{
  "num_hidden_layers": 16,
  "hidden_size": 640,
  "num_attention_heads": 5,
  "num_key_value_heads": 5,
  "head_dim": 64,
  "intermediate_size": 2560,
  "vocab_size": 32768,
  "hidden_act": "tanh_gelu",
  "norm": "layernorm",
  "norm_place": "pre",
  "norm_eps": 1e-06,
  "positions": "rope",
  "rope_theta": 10000.0,
  "rope_fraction": 0.5,
  "qk_norm": false,
  "attn_scale": 0.125,
  "bias": "qkv",
  "tie_word_embeddings": false,
  "parallel_block": true,
  "init": "uniform",
  "init_std_qkv": 0.0229,
  "init_std_o": 0.0284,
  "init_std_up": 0.0328,
  "init_std_down": 0.0328,
  "optimizer": "muon_hyperball",
  "learning_rate": 0.00946,
  "lr_mult_qkv": 0.4,
  "lr_mult_up": 0.798,
  "beta1": 0.95,
  "lr_head": 0.00551,
  "warmup_steps": 200,
  "schedule": "wsd",
  "decay_fraction": 1.0,
  "decay_shape": "exp",
  "final_lr_fraction": 0.1,
  "batch_tokens": 65536,
  "max_seq_len": 1024,
  "doc_mask": false,
  "train_tokens": 692100000,
  "max_steps": 10561,
  "dataset": "wikipedia_en"
}
MLP neurons of a small language model. Each row is named by its layer, matrix (up: input weights) and neuron, and shows model dimensions 261-356. Each number is 50 + 10 x the weight over its row's rms, rounded and kept within 0 to 99.
A block is one neuron, or neurons of one layer that tend to fire together. After each block is what it responds to, as a language model described it from the Wikipedia text at the highest values.

L12.up1083:44 40 66 54 26 55 58 49 59 48 53 49 48 50 46 57 34 34 54 42 47 66 36 47 66 57 57 44 49 38 58 51 50 37 45 52 48 50 48 38 50 63 37 62 56 51 57 57 56 42 48 48 34 63 52 54 49 38 36 44 50 47 62 60 68 57 63 32 47 54 54 48 72 46 48 48 54 63 44 41 38 41 44 52 53 54 57 53 42 45 49 48 53 39 43 57
L12.up1203:37 55 45 67 30 44 40 39 35 49 53 56 51 54 55 44 71 42 59 69 54 63 55 56 71 32 57 40 59 53 37 48 47 37 37 73 45 63 55 58 55 55 43 52 45 57 64 48 28 53 74 45 62 46 46 50 40 61 49 32 70 56 40 40 55 59 55 45 57 71 51 62 53 67 50 45 40 69 41 36 51 42 53 45 52 39 49 44 42 40 52 43 40 51 59 72
L12.up1434:57 48 65 60 57 43 44 65 38 60 46 35 46 39 38 62 55 41 51 41 38 44 43 55 53 61 59 51 50 37 62 46 35 46 59 71 52 56 33 52 34 53 45 41 61 70 37 56 58 66 40 56 49 56 46 28 47 38 64 43 37 55 35 47 43 39 60 40 63 77 64 65 52 48 38 54 43 65 56 48 35 52 59 52 40 59 53 43 45 52 53 58 58 43 30 56
L12.up1560:35 25 52 58 36 67 31 50 54 45 52 59 38 37 43 43 51 40 52 42 45 59 44 42 62 62 45 43 61 52 76 58 34 47 47 48 50 60 46 36 55 65 47 58 28 56 57 54 47 47 40 42 63 56 64 32 49 63 56 46 39 41 46 39 58 57 48 46 50 46 45 57 58 50 35 52 49 46 58 55 27 69 68 59 46 49 56 45 62 39 30 53 35 41 40 57
Responds to: Words between a person subject and its main verb in biographical text, mostly auxiliaries, adverbs and joining words (has also, had previously, and, who).

L12.up77:56 35 65 53 45 59 70 66 42 41 43 64 51 60 52 38 53 51 49 39 54 54 49 47 52 59 53 53 35 58 51 43 50 31 60 49 55 49 56 51 59 55 43 45 62 57 54 58 39 64 44 64 45 46 57 60 41 40 56 51 60 38 60 44 63 41 55 48 68 50 62 49 67 47 53 44 48 39 54 36 52 49 50 45 39 54 75 39 44 64 63 57 76 66 62 31
L12.up1732:61 54 41 54 52 45 66 45 36 36 53 49 56 50 37 51 58 52 66 41 56 48 55 49 42 44 43 68 51 41 59 53 56 34 44 46 61 48 60 58 40 75 36 56 76 46 52 50 54 57 64 61 36 57 50 65 31 34 69 53 31 51 53 49 38 37 52 51 28 47 58 39 58 51 64 64 42 43 48 50 61 58 40 45 56 68 76 14 37 57 49 71 69 60 48 38
L12.up2396:36 44 51 51 41 35 51 45 49 59 65 46 49 61 57 48 55 61 46 54 46 45 46 50 45 77 44 59 64 34 28 58 40 55 47 53 52 45 43 50 50 60 50 55 54 45 57 53 47 62 54 34 36 60 46 43 62 27 56 49 45 48 58 63 41 49 48 51 55 51 59 50 56 63 42 34 55 28 49 37 47 56 53 31 26 53 66 41 55 51 46 60 43 60 53 52
L12.up2435:45 37 67 48 39 52 58 39 53 52 56 40 69 60 58 58 40 44 52 41 47 56 43 68 60 57 46 62 48 47 58 64 48 46 45 48 52 38 51 61 51 47 58 52 55 48 63 52 56 70 47 45 43 72 47 47 51 46 58 43 69 53 55 48 38 52 60 51 56 55 54 51 65 67 70 47 66 53 55 51 37 35 47 40 34 57 53 37 49 54 53 63 40 63 33 35
Responds to: The first digit of a multi-digit number, especially before a thousands comma, e.g. 2,000 vessels, $69,000, 1,271 votes.

L9.up21:65 48 34 64 52 24 46 47 40 21 57 64 40 35 46 29 48 52 49 45 30 67 51 49 53 59 58 34 44 50 33 31 53 55 48 53 36 43 48 53 44 48 52 57 52 62 47 45 35 47 80 57 56 66 49 55 36 53 54 41 55 69 34 37 50 61 66 52 34 36 53 48 39 37 54 52 46 47 56 37 55 60 54 79 58 63 64 68 45 36 43 53 41 37 32 41
L9.up23:44 51 49 46 63 59 31 47 29 54 42 47 49 47 37 57 66 45 40 29 58 55 57 34 63 59 60 36 48 52 42 62 49 66 54 33 59 64 57 45 52 51 52 55 55 36 46 48 57 67 56 53 66 57 24 47 50 37 31 52 47 46 29 60 64 55 57 38 52 78 45 59 49 53 35 30 44 49 30 45 57 36 56 35 31 52 78 37 34 49 36 43 55 42 46 42
L9.up120:48 33 67 46 42 74 50 45 38 64 58 39 49 54 61 52 41 35 50 40 45 48 58 49 39 52 48 58 55 47 43 50 33 35 34 57 43 55 35 62 49 45 52 52 37 50 47 57 58 53 56 54 39 44 47 54 51 60 48 59 56 51 33 30 57 57 39 65 52 40 58 60 40 77 36 31 48 39 62 57 49 49 57 66 61 56 44 77 44 63 58 58 67 46 58 43
L9.up125:40 41 44 38 68 50 40 47 52 54 54 56 50 58 47 40 43 64 51 35 46 75 51 40 56 50 49 44 50 61 61 52 56 45 46 45 57 46 44 59 55 34 41 60 41 58 55 59 55 48 54 31 51 49 46 48 32 53 43 42 38 54 39 55 45 52 48 44 56 72 38 47 59 46 46 50 72 44 42 54 56 46 52 57 36 78 42 59 42 38 44 56 58 36 46 41
L9.up272:43 43 58 37 55 39 37 44 44 28 49 72 55 44 46 26 67 35 57 61 54 58 56 38 56 55 49 56 50 42 50 71 40 27 53 49 48 51 65 53 70 63 35 63 43 58 44 46 50 58 41 63 58 53 66 36 53 57 46 35 44 46 40 47 59 51 56 58 59 52 47 51 43 40 60 48 52 52 39 53 45 48 59 40 45 48 61 62 41 44 52 58 61 60 41 62
L9.up846:42 47 47 64 54 57 46 49 39 61 55 63 52 51 55 36 27 30 45 43 62 58 52 48 58 44 53 42 51 57 54 40 56 35 37 43 55 52 48 56 53 30 49 59 53 47 32 55 66 39 51 72 48 45 36 67 43 48 60 64 58 57 17 54 40 61 39 42 44 37 55 53 45 54 51 65 55 45 56 35 46 58 40 45 51 46 55 58 43 47 39 63 45 51 33 67
L9.up874:65 36 46 47 55 49 55 40 44 46 42 56 61 61 50 56 55 43 24 43 51 52 48 45 64 52 54 55 64 46 60 69 36 43 49 50 40 53 53 50 64 47 49 44 57 35 37 65 54 40 50 37 57 53 46 47 72 50 42 52 38 46 50 31 28 52 20 54 68 48 53 45 43 52 36 37 58 38 66 36 45 45 52 49 43 59 52 64 50 42 41 43 56 52 51 37
L9.up1045:51 41 40 29 47 41 52 55 44 46 71 54 55 31 35 46 42 58 47 43 63 55 60 60 70 50 34 35 64 50 42 40 53 49 43 52 57 61 61 55 42 55 49 53 49 83 68 58 47 52 37 65 72 52 59 59 50 52 50 53 31 70 29 38 68 47 47 36 38 52 56 42 49 61 51 53 54 73 52 69 49 66 58 49 50 41 45 43 68 55 35 33 39 43 37 62
L9.up1059:53 33 53 56 45 47 40 61 54 58 52 46 54 40 59 41 77 39 51 57 62 61 48 41 57 59 51 67 57 33 38 43 37 59 50 41 36 52 53 56 53 54 49 54 43 64 33 52 37 38 31 45 37 54 49 26 53 28 49 48 26 50 34 41 47 37 47 48 42 48 72 53 48 23 66 37 46 52 53 44 53 75 50 66 63 42 42 64 43 21 44 40 51 45 42 60
L9.up1298:39 49 54 48 65 52 38 62 41 46 44 43 36 52 38 56 46 47 51 41 57 57 44 64 54 46 56 38 49 58 36 57 43 33 51 61 46 51 41 39 54 51 56 51 48 46 38 48 54 52 37 60 59 48 39 41 41 47 35 43 53 19 53 47 36 39 34 40 36 51 53 42 52 63 68 36 46 53 14 57 58 56 53 55 54 50 49 42 58 43 43 68 54 56 49 60
L9.up1384:45 60 55 38 50 47 39 59 47 42 52 39 60 48 51 54 59 57 40 39 66 52 46 47 54 49 64 47 53 53 45 61 44 37 54 46 40 48 46 33 35 39 43 49 39 64 45 43 39 44 42 38 49 40 38 52 45 52 48 50 37 38 45 57 50 44 56 54 54 82 53 58 21 48 36 58 55 48 56 47 67 55 60 48 58 59 55 61 37 50 41 63 55 25 32 45
L9.up1805:50 55 55 40 49 59 62 50 59 50 65 65 46 64 53 45 46 39 62 27 43 52 59 57 43 56 63 35 47 39 63 72 55 46 68 58 44 51 56 51 59 64 38 72 58 56 65 45 40 45 46 54 47 56 55 49 56 53 47 48 33 42 46 77 44 59 62 52 58 38 50 59 60 57 51 76 66 43 57 66 44 53 54 44 61 52 64 51 40 47 50 34 62 51 44 62
L9.up1935:26 14 42 63 51 63 84 55 48 37 41 54 52 40 62 48 36 42 45 48 56 49 43 48 51 33 51 56 39 61 68 61 43 51 32 75 61 57 50 50 32 41 29 52 34 45 38 64 55 32 43 31 56 54 51 65 49 52 34 52 50 61 88 50 38 48 45 50 34 41 72 63 51 61 47 52 68 54 46 39 52 65 50 48 50 62 39 71 40 45 51 37 51 61 31 55
L9.up1996:58 54 57 53 55 63 57 51 46 65 30 41 37 41 41 39 48 62 52 67 38 51 44 47 58 63 45 55 57 53 50 53 51 63 53 44 57 60 44 45 72 65 54 52 52 51 46 43 52 42 44 44 58 76 58 51 46 57 61 50 57 37 49 54 44 54 54 43 51 44 56 50 55 43 48 35 54 59 52 45 57 34 60 67 49 55 45 41 47 61 26 46 46 45 39 43
L9.up2292:36 40 45 41 29 61 50 51 52 62 64 60 50 40 75 56 30 64 46 50 48 60 43 53 50 54 41 51 56 46 48 40 53 64 58 56 39 53 56 34 58 65 31 45 55 68 57 49 48 43 33 42 50 44 59 54 46 58 43 48 45 60 37 32 33 51 50 54 62 49 55 49 54 58 52 42 45 60 70 56 52 55 60 57 53 63 52 62 42 50 50 33 45 60 34 47
L9.up2441:54 61 57 57 57 52 45 49 48 42 50 25 63 46 34 39 55 42 63 34 37 51 48 38 70 30 55 64 52 45 52 57 34 51 59 49 51 61 43 44 69 56 55 54 43 50 36 44 72 32 50 58 53 54 34 45 66 49 51 44 40 35 34 71 61 75 38 69 53 63 65 50 50 54 53 47 77 64 23 54 50 48 47 43 66 55 46 64 42 50 41 52 41 57 40 61
Responds to: Letters inside a parenthesized acronym right after an organization's full name, as in (CFU), (RCI), (SMU), plus sentence-final periods, especially after numbers or dates.

L8.up1972:38 43 32 59 47 48 68 54 52 58 59 69 42 43 47 38 56 45 59 52 45 45 50 57 65 50 43 34 58 45 40 60 57 31 54 58 52 67 79 45 50 44 35 50 49 64 38 37 66 57 43 47 46 69 66 48 52 57 54 51 49 44 51 50 52 53 46 55 57 67 55 40 59 39 52 56 42 49 55 64 40 46 32 38 56 30 54 38 42 41 51 44 59 49 49 70
Responds to: Digits in the middle of numbers, mostly the first 0 after a thousands comma as in 1,000 or 10,000; also table separators and list connectors.

L8.up1350:65 54 57 52 45 45 54 48 42 40 51 52 61 39 56 41 46 66 48 52 41 62 60 39 62 47 41 32 49 58 65 53 62 49 37 51 47 74 44 29 56 57 45 55 66 46 57 54 49 45 43 42 60 36 37 49 55 45 66 50 35 74 36 52 51 52 38 48 43 44 60 37 30 53 38 47 71 43 42 45 58 50 52 45 40 52 51 55 32 55 52 73 56 49 38 43
Responds to: Forms of have (had, have, has, having) right after a subject, as in "I had" or "men had been", plus "with" after a noun ("girls with") and pipe separators in wiki tables.

L9.up242:51 49 39 53 63 42 51 56 51 39 58 49 58 50 52 62 16 56 50 38 46 36 63 49 46 47 44 37 44 57 61 44 54 46 50 42 51 65 50 49 47 51 58 47 49 72 48 43 47 45 44 57 38 46 41 51 55 48 52 43 44 82 52 52 45 37 64 59 47 50 51 40 53 43 56 47 49 36 39 49 55 47 48 32 60 55 60 60 52 56 45 60 38 63 54 77
L9.up341:47 35 56 68 45 49 65 47 29 45 52 30 51 42 63 54 46 39 45 56 47 58 39 51 58 54 47 63 53 53 39 68 55 49 57 50 46 68 62 60 48 56 46 59 64 57 54 46 45 57 78 55 52 55 48 67 32 27 43 31 57 43 53 63 45 56 52 49 47 25 61 43 35 47 56 51 57 67 48 54 44 48 41 62 51 48 64 48 47 49 63 48 70 66 44 58
L9.up417:47 41 53 46 50 52 58 37 66 61 34 40 42 44 50 63 48 51 34 43 37 50 56 72 31 57 51 50 45 49 47 51 55 50 50 55 35 41 49 52 47 69 54 53 61 58 48 45 54 49 67 75 60 46 39 55 49 53 53 48 48 54 44 31 48 47 61 54 54 63 39 36 57 56 56 57 58 44 61 41 48 56 60 34 44 42 57 53 48 45 52 49 74 46 36 36
L9.up713:55 33 41 76 50 37 41 41 63 48 49 37 53 46 54 46 50 46 44 34 52 61 58 40 43 54 39 50 54 66 40 41 59 47 49 41 47 43 51 45 32 57 48 74 33 33 50 32 63 46 58 58 60 75 42 55 59 41 65 49 61 61 52 62 48 69 37 63 56 52 41 37 46 43 62 59 37 61 51 40 50 55 63 44 65 60 44 48 53 43 59 51 39 51 49 48
L9.up1115:52 41 64 51 47 60 59 56 44 73 51 46 52 61 48 50 33 47 48 61 46 35 61 49 64 56 62 43 59 48 52 54 54 52 61 41 44 64 39 54 70 47 52 29 51 51 57 64 39 42 45 68 42 36 44 73 43 52 68 75 46 53 67 40 43 58 29 46 51 49 52 33 53 49 63 53 27 53 51 45 39 40 30 47 75 40 54 58 53 61 49 50 43 48 47 43
L9.up1154:40 41 50 62 40 48 44 53 41 54 55 46 40 27 53 63 51 56 24 55 51 52 52 44 62 50 53 39 56 48 44 55 56 59 46 45 48 69 29 58 61 46 64 49 51 62 43 61 47 50 59 53 58 49 42 40 33 28 51 47 70 63 59 58 46 54 57 51 52 48 41 56 66 33 39 36 30 68 42 47 31 51 47 60 59 41 54 56 29 59 47 54 57 55 46 53
L9.up1266:31 43 51 45 54 37 64 34 42 58 52 47 37 61 64 50 54 45 54 48 50 58 52 48 63 48 49 49 49 66 47 51 56 57 44 45 49 49 35 37 53 52 42 61 49 66 37 51 40 62 21 48 51 74 50 49 54 45 35 25 46 56 62 77 57 53 66 43 38 63 50 44 52 36 44 63 47 50 45 69 58 63 50 29 60 45 41 29 56 56 47 56 53 49 49 44
L9.up1274:37 39 48 49 49 61 56 45 48 54 33 43 48 51 57 39 57 49 44 61 53 43 58 57 54 68 52 48 41 52 70 62 64 38 46 45 39 65 47 45 60 66 49 50 58 58 49 62 32 64 48 51 39 50 48 44 54 48 44 39 60 69 49 46 36 58 36 59 45 58 62 49 53 52 47 50 57 71 62 37 44 55 38 41 48 41 53 51 49 47 51 66 48 34 55 68
L9.up1765:36 39 45 41 39 54 65 45 34 59 35 41 62 37 60 40 48 61 28 57 41 62 62 65 40 60 46 38 52 49 56 50 71 36 54 57 53 56 53 46 52 46 39 51 79 67 43 58 66 38 34 54 35 28 53 59 27 51 47 48 48 71 60 39 48 48 70 49 56 70 49 57 39 40 33 59 53 35 54 49 57 73 45 54 40 44 58 48 32 72 55 76 69 53 57 51
L9.up1812:62 28 45 45 66 51 31 37 49 50 38 55 44 45 50 44 46 58 33 59 48 37 56 64 60 42 43 51 52 54 38 57 52 41 54 47 45 47 51 58 53 46 41 49 54 49 70 58 59 52 39 61 56 62 53 41 49 56 49 52 52 59 45 43 52 49 67 58 39 70 61 44 60 71 36 41 44 59 51 53 36 44 67 29 66 41 45 43 68 60 45 65 33 40 51 56
L9.up2011:54 43 49 30 58 52 53 27 34 53 56 64 26 55 37 58 54 62 43 56 43 45 49 44 60 45 55 51 63 29 31 53 54 56 28 47 61 44 52 61 43 50 50 34 58 54 45 52 57 43 47 57 38 50 60 65 52 44 31 36 55 53 52 54 51 52 66 46 54 70 54 31 58 63 58 55 39 54 37 26 45 52 44 66 60 45 53 37 42 41 43 52 44 42 66 37
L9.up2298:55 46 58 49 46 48 64 53 44 51 63 69 54 33 55 47 55 47 55 58 22 49 55 54 49 53 36 51 66 60 46 38 66 39 42 45 33 40 41 42 47 35 50 60 67 38 50 51 56 51 64 47 62 50 52 54 48 60 64 57 47 52 42 53 58 64 58 34 69 34 48 28 53 47 52 38 42 64 56 67 55 49 45 53 49 63 58 64 47 47 40 68 39 68 59 55
L9.up2311:50 48 36 44 44 51 60 54 37 47 57 40 69 44 65 57 42 54 35 38 44 41 48 70 44 62 60 42 46 53 39 61 40 53 64 59 43 49 62 63 47 50 55 54 46 43 57 71 55 36 58 52 44 71 47 58 35 50 43 50 52 70 63 51 53 52 52 51 60 49 39 38 50 60 58 45 59 41 38 78 31 45 29 41 44 48 65 50 50 58 51 60 58 43 38 44
L9.up2332:62 69 61 29 46 48 50 61 53 42 40 53 34 71 50 49 38 66 50 47 51 41 43 36 64 51 57 38 69 53 66 68 35 47 45 48 53 44 50 53 35 55 44 65 47 57 30 42 47 48 40 67 53 52 59 80 45 56 45 30 53 44 46 64 41 57 53 41 66 54 53 38 56 45 46 55 41 73 35 42 39 50 51 42 44 29 65 53 38 52 32 56 49 47 24 56
L9.up2402:43 48 57 55 55 46 51 47 44 51 26 55 58 38 50 47 44 53 42 42 47 65 55 51 52 62 59 46 53 36 37 51 67 36 46 44 67 66 56 51 41 52 49 63 51 66 47 51 56 54 67 48 34 43 35 50 43 41 68 52 40 78 46 42 58 40 46 48 49 64 50 33 67 40 44 47 44 65 36 32 65 66 44 49 45 55 53 76 42 58 41 49 26 34 55 65
L9.up2466:45 42 61 43 49 33 48 74 46 59 34 41 33 60 67 34 36 58 43 67 50 37 37 44 48 42 49 46 54 55 54 68 61 61 63 46 60 59 46 34 56 53 46 35 50 52 45 46 53 60 44 57 30 51 46 49 52 39 74 49 61 30 47 66 51 48 33 61 53 52 43 51 44 46 42 52 29 51 71 37 32 55 55 41 37 43 48 46 58 48 51 54 43 36 51 51
Responds to: Verbs right after a subject, especially after "There", that state existence, possession or perfect aspect: "There was", "There's", "he had", "has been".

L9.up109:54 42 30 47 43 49 41 44 32 46 57 55 54 53 45 56 49 53 56 45 46 58 44 67 42 44 62 41 47 59 52 39 71 66 50 42 55 57 52 52 48 54 55 54 60 52 58 54 60 53 41 49 52 52 29 49 54 42 45 57 58 55 61 62 56 52 59 45 39 35 38 49 46 45 49 48 54 45 47 30 57 52 48 51 62 58 61 21 43 49 34 36 51 64 45 49
L9.up267:64 43 31 48 47 52 67 38 36 53 57 36 51 51 56 47 53 59 52 48 60 65 48 45 45 62 54 43 56 61 45 60 55 74 54 41 48 77 50 53 30 42 45 66 57 59 52 43 68 47 45 61 56 63 33 41 55 42 59 47 23 57 53 55 41 54 60 52 50 65 73 43 47 55 47 66 34 55 54 49 64 45 68 38 40 27 44 45 43 36 46 50 55 58 37 38
L9.up333:42 45 51 38 51 63 62 44 58 25 36 66 68 71 51 32 49 55 47 66 41 56 40 61 45 56 44 55 66 53 41 45 57 44 48 60 44 50 29 50 65 48 54 39 46 54 57 64 51 52 45 44 53 52 59 51 20 59 50 45 43 53 52 40 71 49 42 38 48 66 61 41 63 49 53 46 37 54 43 51 55 65 52 47 54 69 44 45 33 42 37 40 50 41 36 60
L9.up420:49 66 60 42 58 53 68 55 44 46 60 55 42 52 52 48 73 37 59 66 39 49 43 39 55 50 42 35 63 50 57 42 46 49 47 50 40 63 65 51 37 35 53 38 66 66 38 42 69 56 51 45 52 65 64 47 39 40 44 75 50 47 52 44 54 52 41 51 53 49 57 37 53 41 52 46 63 29 53 45 62 71 56 52 41 48 42 54 42 67 48 48 61 53 70 41
L9.up456:56 38 51 56 38 57 57 52 28 34 48 46 52 41 48 41 41 50 49 62 43 44 29 51 47 32 42 58 42 50 55 49 64 40 51 67 40 58 66 53 64 45 39 54 58 42 57 70 72 31 34 58 43 44 63 51 52 49 38 67 41 68 58 56 48 42 63 52 48 44 45 51 31 40 53 60 43 61 45 60 60 42 53 59 51 53 56 50 39 44 39 46 57 51 37 53
L9.up831:35 41 55 35 66 52 55 48 39 42 53 41 56 42 32 32 43 34 64 50 62 41 51 52 42 41 51 51 24 62 45 45 59 31 41 45 46 49 44 48 59 63 29 49 44 46 49 40 62 42 52 87 48 58 75 40 43 33 53 46 76 55 61 57 54 57 59 55 55 46 45 48 50 57 35 45 55 41 49 46 52 28 53 40 37 64 60 47 53 54 43 67 71 45 48 53
L9.up908:44 49 52 44 65 44 38 45 34 53 50 55 41 46 57 49 60 46 42 46 51 61 54 56 65 26 49 37 42 57 50 59 56 48 42 50 59 51 55 47 50 54 40 29 49 67 42 60 34 61 51 51 26 52 55 48 50 56 41 49 64 62 46 66 46 51 42 46 59 32 56 46 65 32 47 67 55 60 50 51 35 44 56 36 46 62 46 42 56 56 43 52 46 64 42 42
L9.up1122:24 59 48 48 60 46 64 75 38 47 64 43 49 60 59 49 61 34 52 57 74 51 54 45 49 59 33 38 60 72 58 38 63 46 39 47 56 43 59 51 43 56 51 39 57 71 38 50 37 55 48 54 59 35 51 71 53 70 50 36 60 41 52 53 52 47 41 49 57 44 62 55 41 59 44 40 69 49 29 66 40 42 37 71 39 37 46 42 56 33 32 43 52 40 34 48
L9.up1243:44 37 42 44 67 49 58 57 43 48 41 35 68 50 53 47 61 76 53 46 54 35 51 52 51 59 60 45 39 38 64 39 68 42 58 51 53 55 55 40 74 44 56 38 51 38 45 47 52 38 48 48 48 61 43 61 55 43 39 51 60 73 58 58 53 54 55 55 47 49 40 53 48 48 45 46 48 46 62 54 56 54 32 43 56 45 72 46 41 44 51 48 57 47 57 57
L9.up1265:37 36 24 31 50 26 66 43 49 53 57 35 35 30 67 58 52 59 49 47 43 51 69 59 52 38 51 53 52 49 64 43 48 58 49 39 47 36 60 60 53 67 50 37 26 63 54 60 62 56 73 43 42 38 41 54 62 60 69 61 37 67 64 47 51 59 46 52 59 37 77 47 48 37 37 69 52 37 62 60 31 42 41 63 37 59 43 37 29 46 45 62 62 72 40 48
L9.up1539:55 31 49 49 53 50 64 49 57 48 45 35 70 53 61 69 52 63 63 31 58 50 56 59 54 53 47 54 27 66 68 64 31 38 56 38 43 40 45 46 53 59 47 50 44 53 42 67 47 61 22 58 38 67 37 58 57 55 34 35 52 61 53 62 64 55 48 39 48 46 60 45 61 61 50 42 56 47 44 62 54 45 45 54 47 59 58 50 51 56 55 53 56 49 56 46
L9.up1585:23 51 40 54 43 50 52 54 39 51 53 50 51 60 72 53 65 41 41 58 51 56 75 62 49 41 26 37 44 38 52 49 50 48 37 31 48 55 58 45 59 53 41 38 44 55 73 58 49 57 52 53 36 36 58 54 53 60 57 65 44 48 49 46 30 54 64 58 44 45 44 44 37 66 51 45 51 27 65 52 59 52 61 51 58 52 57 60 48 53 36 32 48 34 49 37
L9.up1760:51 32 50 58 40 70 57 52 45 40 53 29 55 53 40 56 71 57 51 51 46 47 51 40 45 51 36 49 51 31 51 43 45 52 48 49 48 43 53 80 54 68 47 48 51 54 51 49 54 57 41 44 40 43 41 63 28 37 52 51 52 48 56 37 48 46 60 45 37 52 55 42 37 44 33 41 56 58 63 55 58 43 47 59 47 53 56 42 35 59 36 28 47 55 38 46
L9.up1875:57 44 49 46 32 60 62 49 60 33 55 42 52 37 54 51 44 36 50 32 42 39 39 39 55 38 36 42 51 69 31 64 51 54 35 63 84 67 45 39 71 27 52 43 53 47 50 60 45 68 53 60 37 47 52 57 65 52 42 45 67 53 44 52 49 51 53 54 36 49 48 40 50 52 55 71 35 46 56 42 56 39 50 66 37 56 46 50 40 61 60 38 45 60 46 67
L9.up2219:42 48 51 29 40 44 43 53 53 60 42 32 68 49 55 41 53 47 43 42 29 56 61 51 48 41 66 49 40 36 59 65 65 41 63 30 44 29 53 79 56 43 41 43 40 59 57 59 54 43 60 60 56 37 37 56 43 49 41 57 42 66 51 50 59 45 72 38 62 57 66 68 57 68 57 39 59 44 44 52 49 53 43 42 65 63 55 46 26 61 55 40 53 54 35 51
L9.up2343:32 48 55 30 55 64 52 30 59 49 68 61 53 61 49 27 58 56 53 57 35 62 47 54 60 43 33 33 23 47 37 46 47 46 54 37 31 47 45 49 54 75 57 49 51 56 50 64 66 72 46 45 44 35 48 60 47 49 63 69 40 49 37 54 56 54 67 43 42 52 43 41 55 57 51 51 52 47 47 65 44 31 54 60 57 58 66 35 49 32 43 42 61 36 49 41
Responds to: Leading and middle digits or commas of multi-digit numbers, mostly money amounts after $, £, €, R, such as $1'4'6 million or £'4'50,000, also counts and measurements.

L12.up241:48 43 49 57 42 37 29 58 54 43 55 40 47 61 58 48 63 57 50 43 57 55 40 38 64 34 36 55 55 33 49 41 63 33 39 48 50 50 54 35 40 53 52 52 41 48 31 40 50 44 36 37 39 56 51 57 55 64 54 35 55 66 47 60 45 34 50 42 42 46 68 52 47 59 44 41 27 51 30 39 43 38 52 67 46 52 62 45 38 57 42 51 49 46 41 34
L12.up297:44 45 49 58 58 42 44 34 45 45 55 36 58 63 58 33 49 50 40 61 55 71 64 48 58 35 56 43 46 61 51 56 30 42 55 52 51 44 39 49 38 55 40 55 75 54 64 57 37 44 50 63 50 52 43 57 49 52 60 47 46 51 38 37 55 59 69 56 60 50 53 45 47 19 35 51 59 52 57 44 58 39 69 38 55 57 48 52 34 61 34 43 46 36 45 46
L12.up1419:45 47 46 37 48 43 51 41 41 63 45 47 47 49 47 58 50 48 55 54 41 62 60 47 44 50 54 61 44 49 48 57 45 60 47 61 26 48 58 49 39 61 46 48 56 46 57 33 48 58 48 43 40 28 54 49 36 45 46 48 40 61 57 46 66 63 48 67 54 68 57 56 47 51 45 48 46 50 47 53 57 61 52 41 56 70 46 49 53 47 36 37 60 46 56 44
L12.up1817:41 53 52 54 55 34 32 47 54 47 63 46 41 57 51 19 51 49 55 46 48 77 79 63 52 47 71 49 57 68 36 49 47 51 34 54 55 57 44 56 54 44 39 62 47 62 62 47 61 47 51 52 72 49 37 54 50 49 57 42 33 51 49 52 50 46 58 64 48 46 57 38 55 42 29 56 48 48 60 51 67 40 54 48 61 76 54 58 40 36 46 53 38 43 52 56
Responds to: Subword pieces inside capitalized acronyms, codes and identifiers, such as IN in SIGINT, MD in MDMA, MC in CMC, and digits in ID strings or table cells.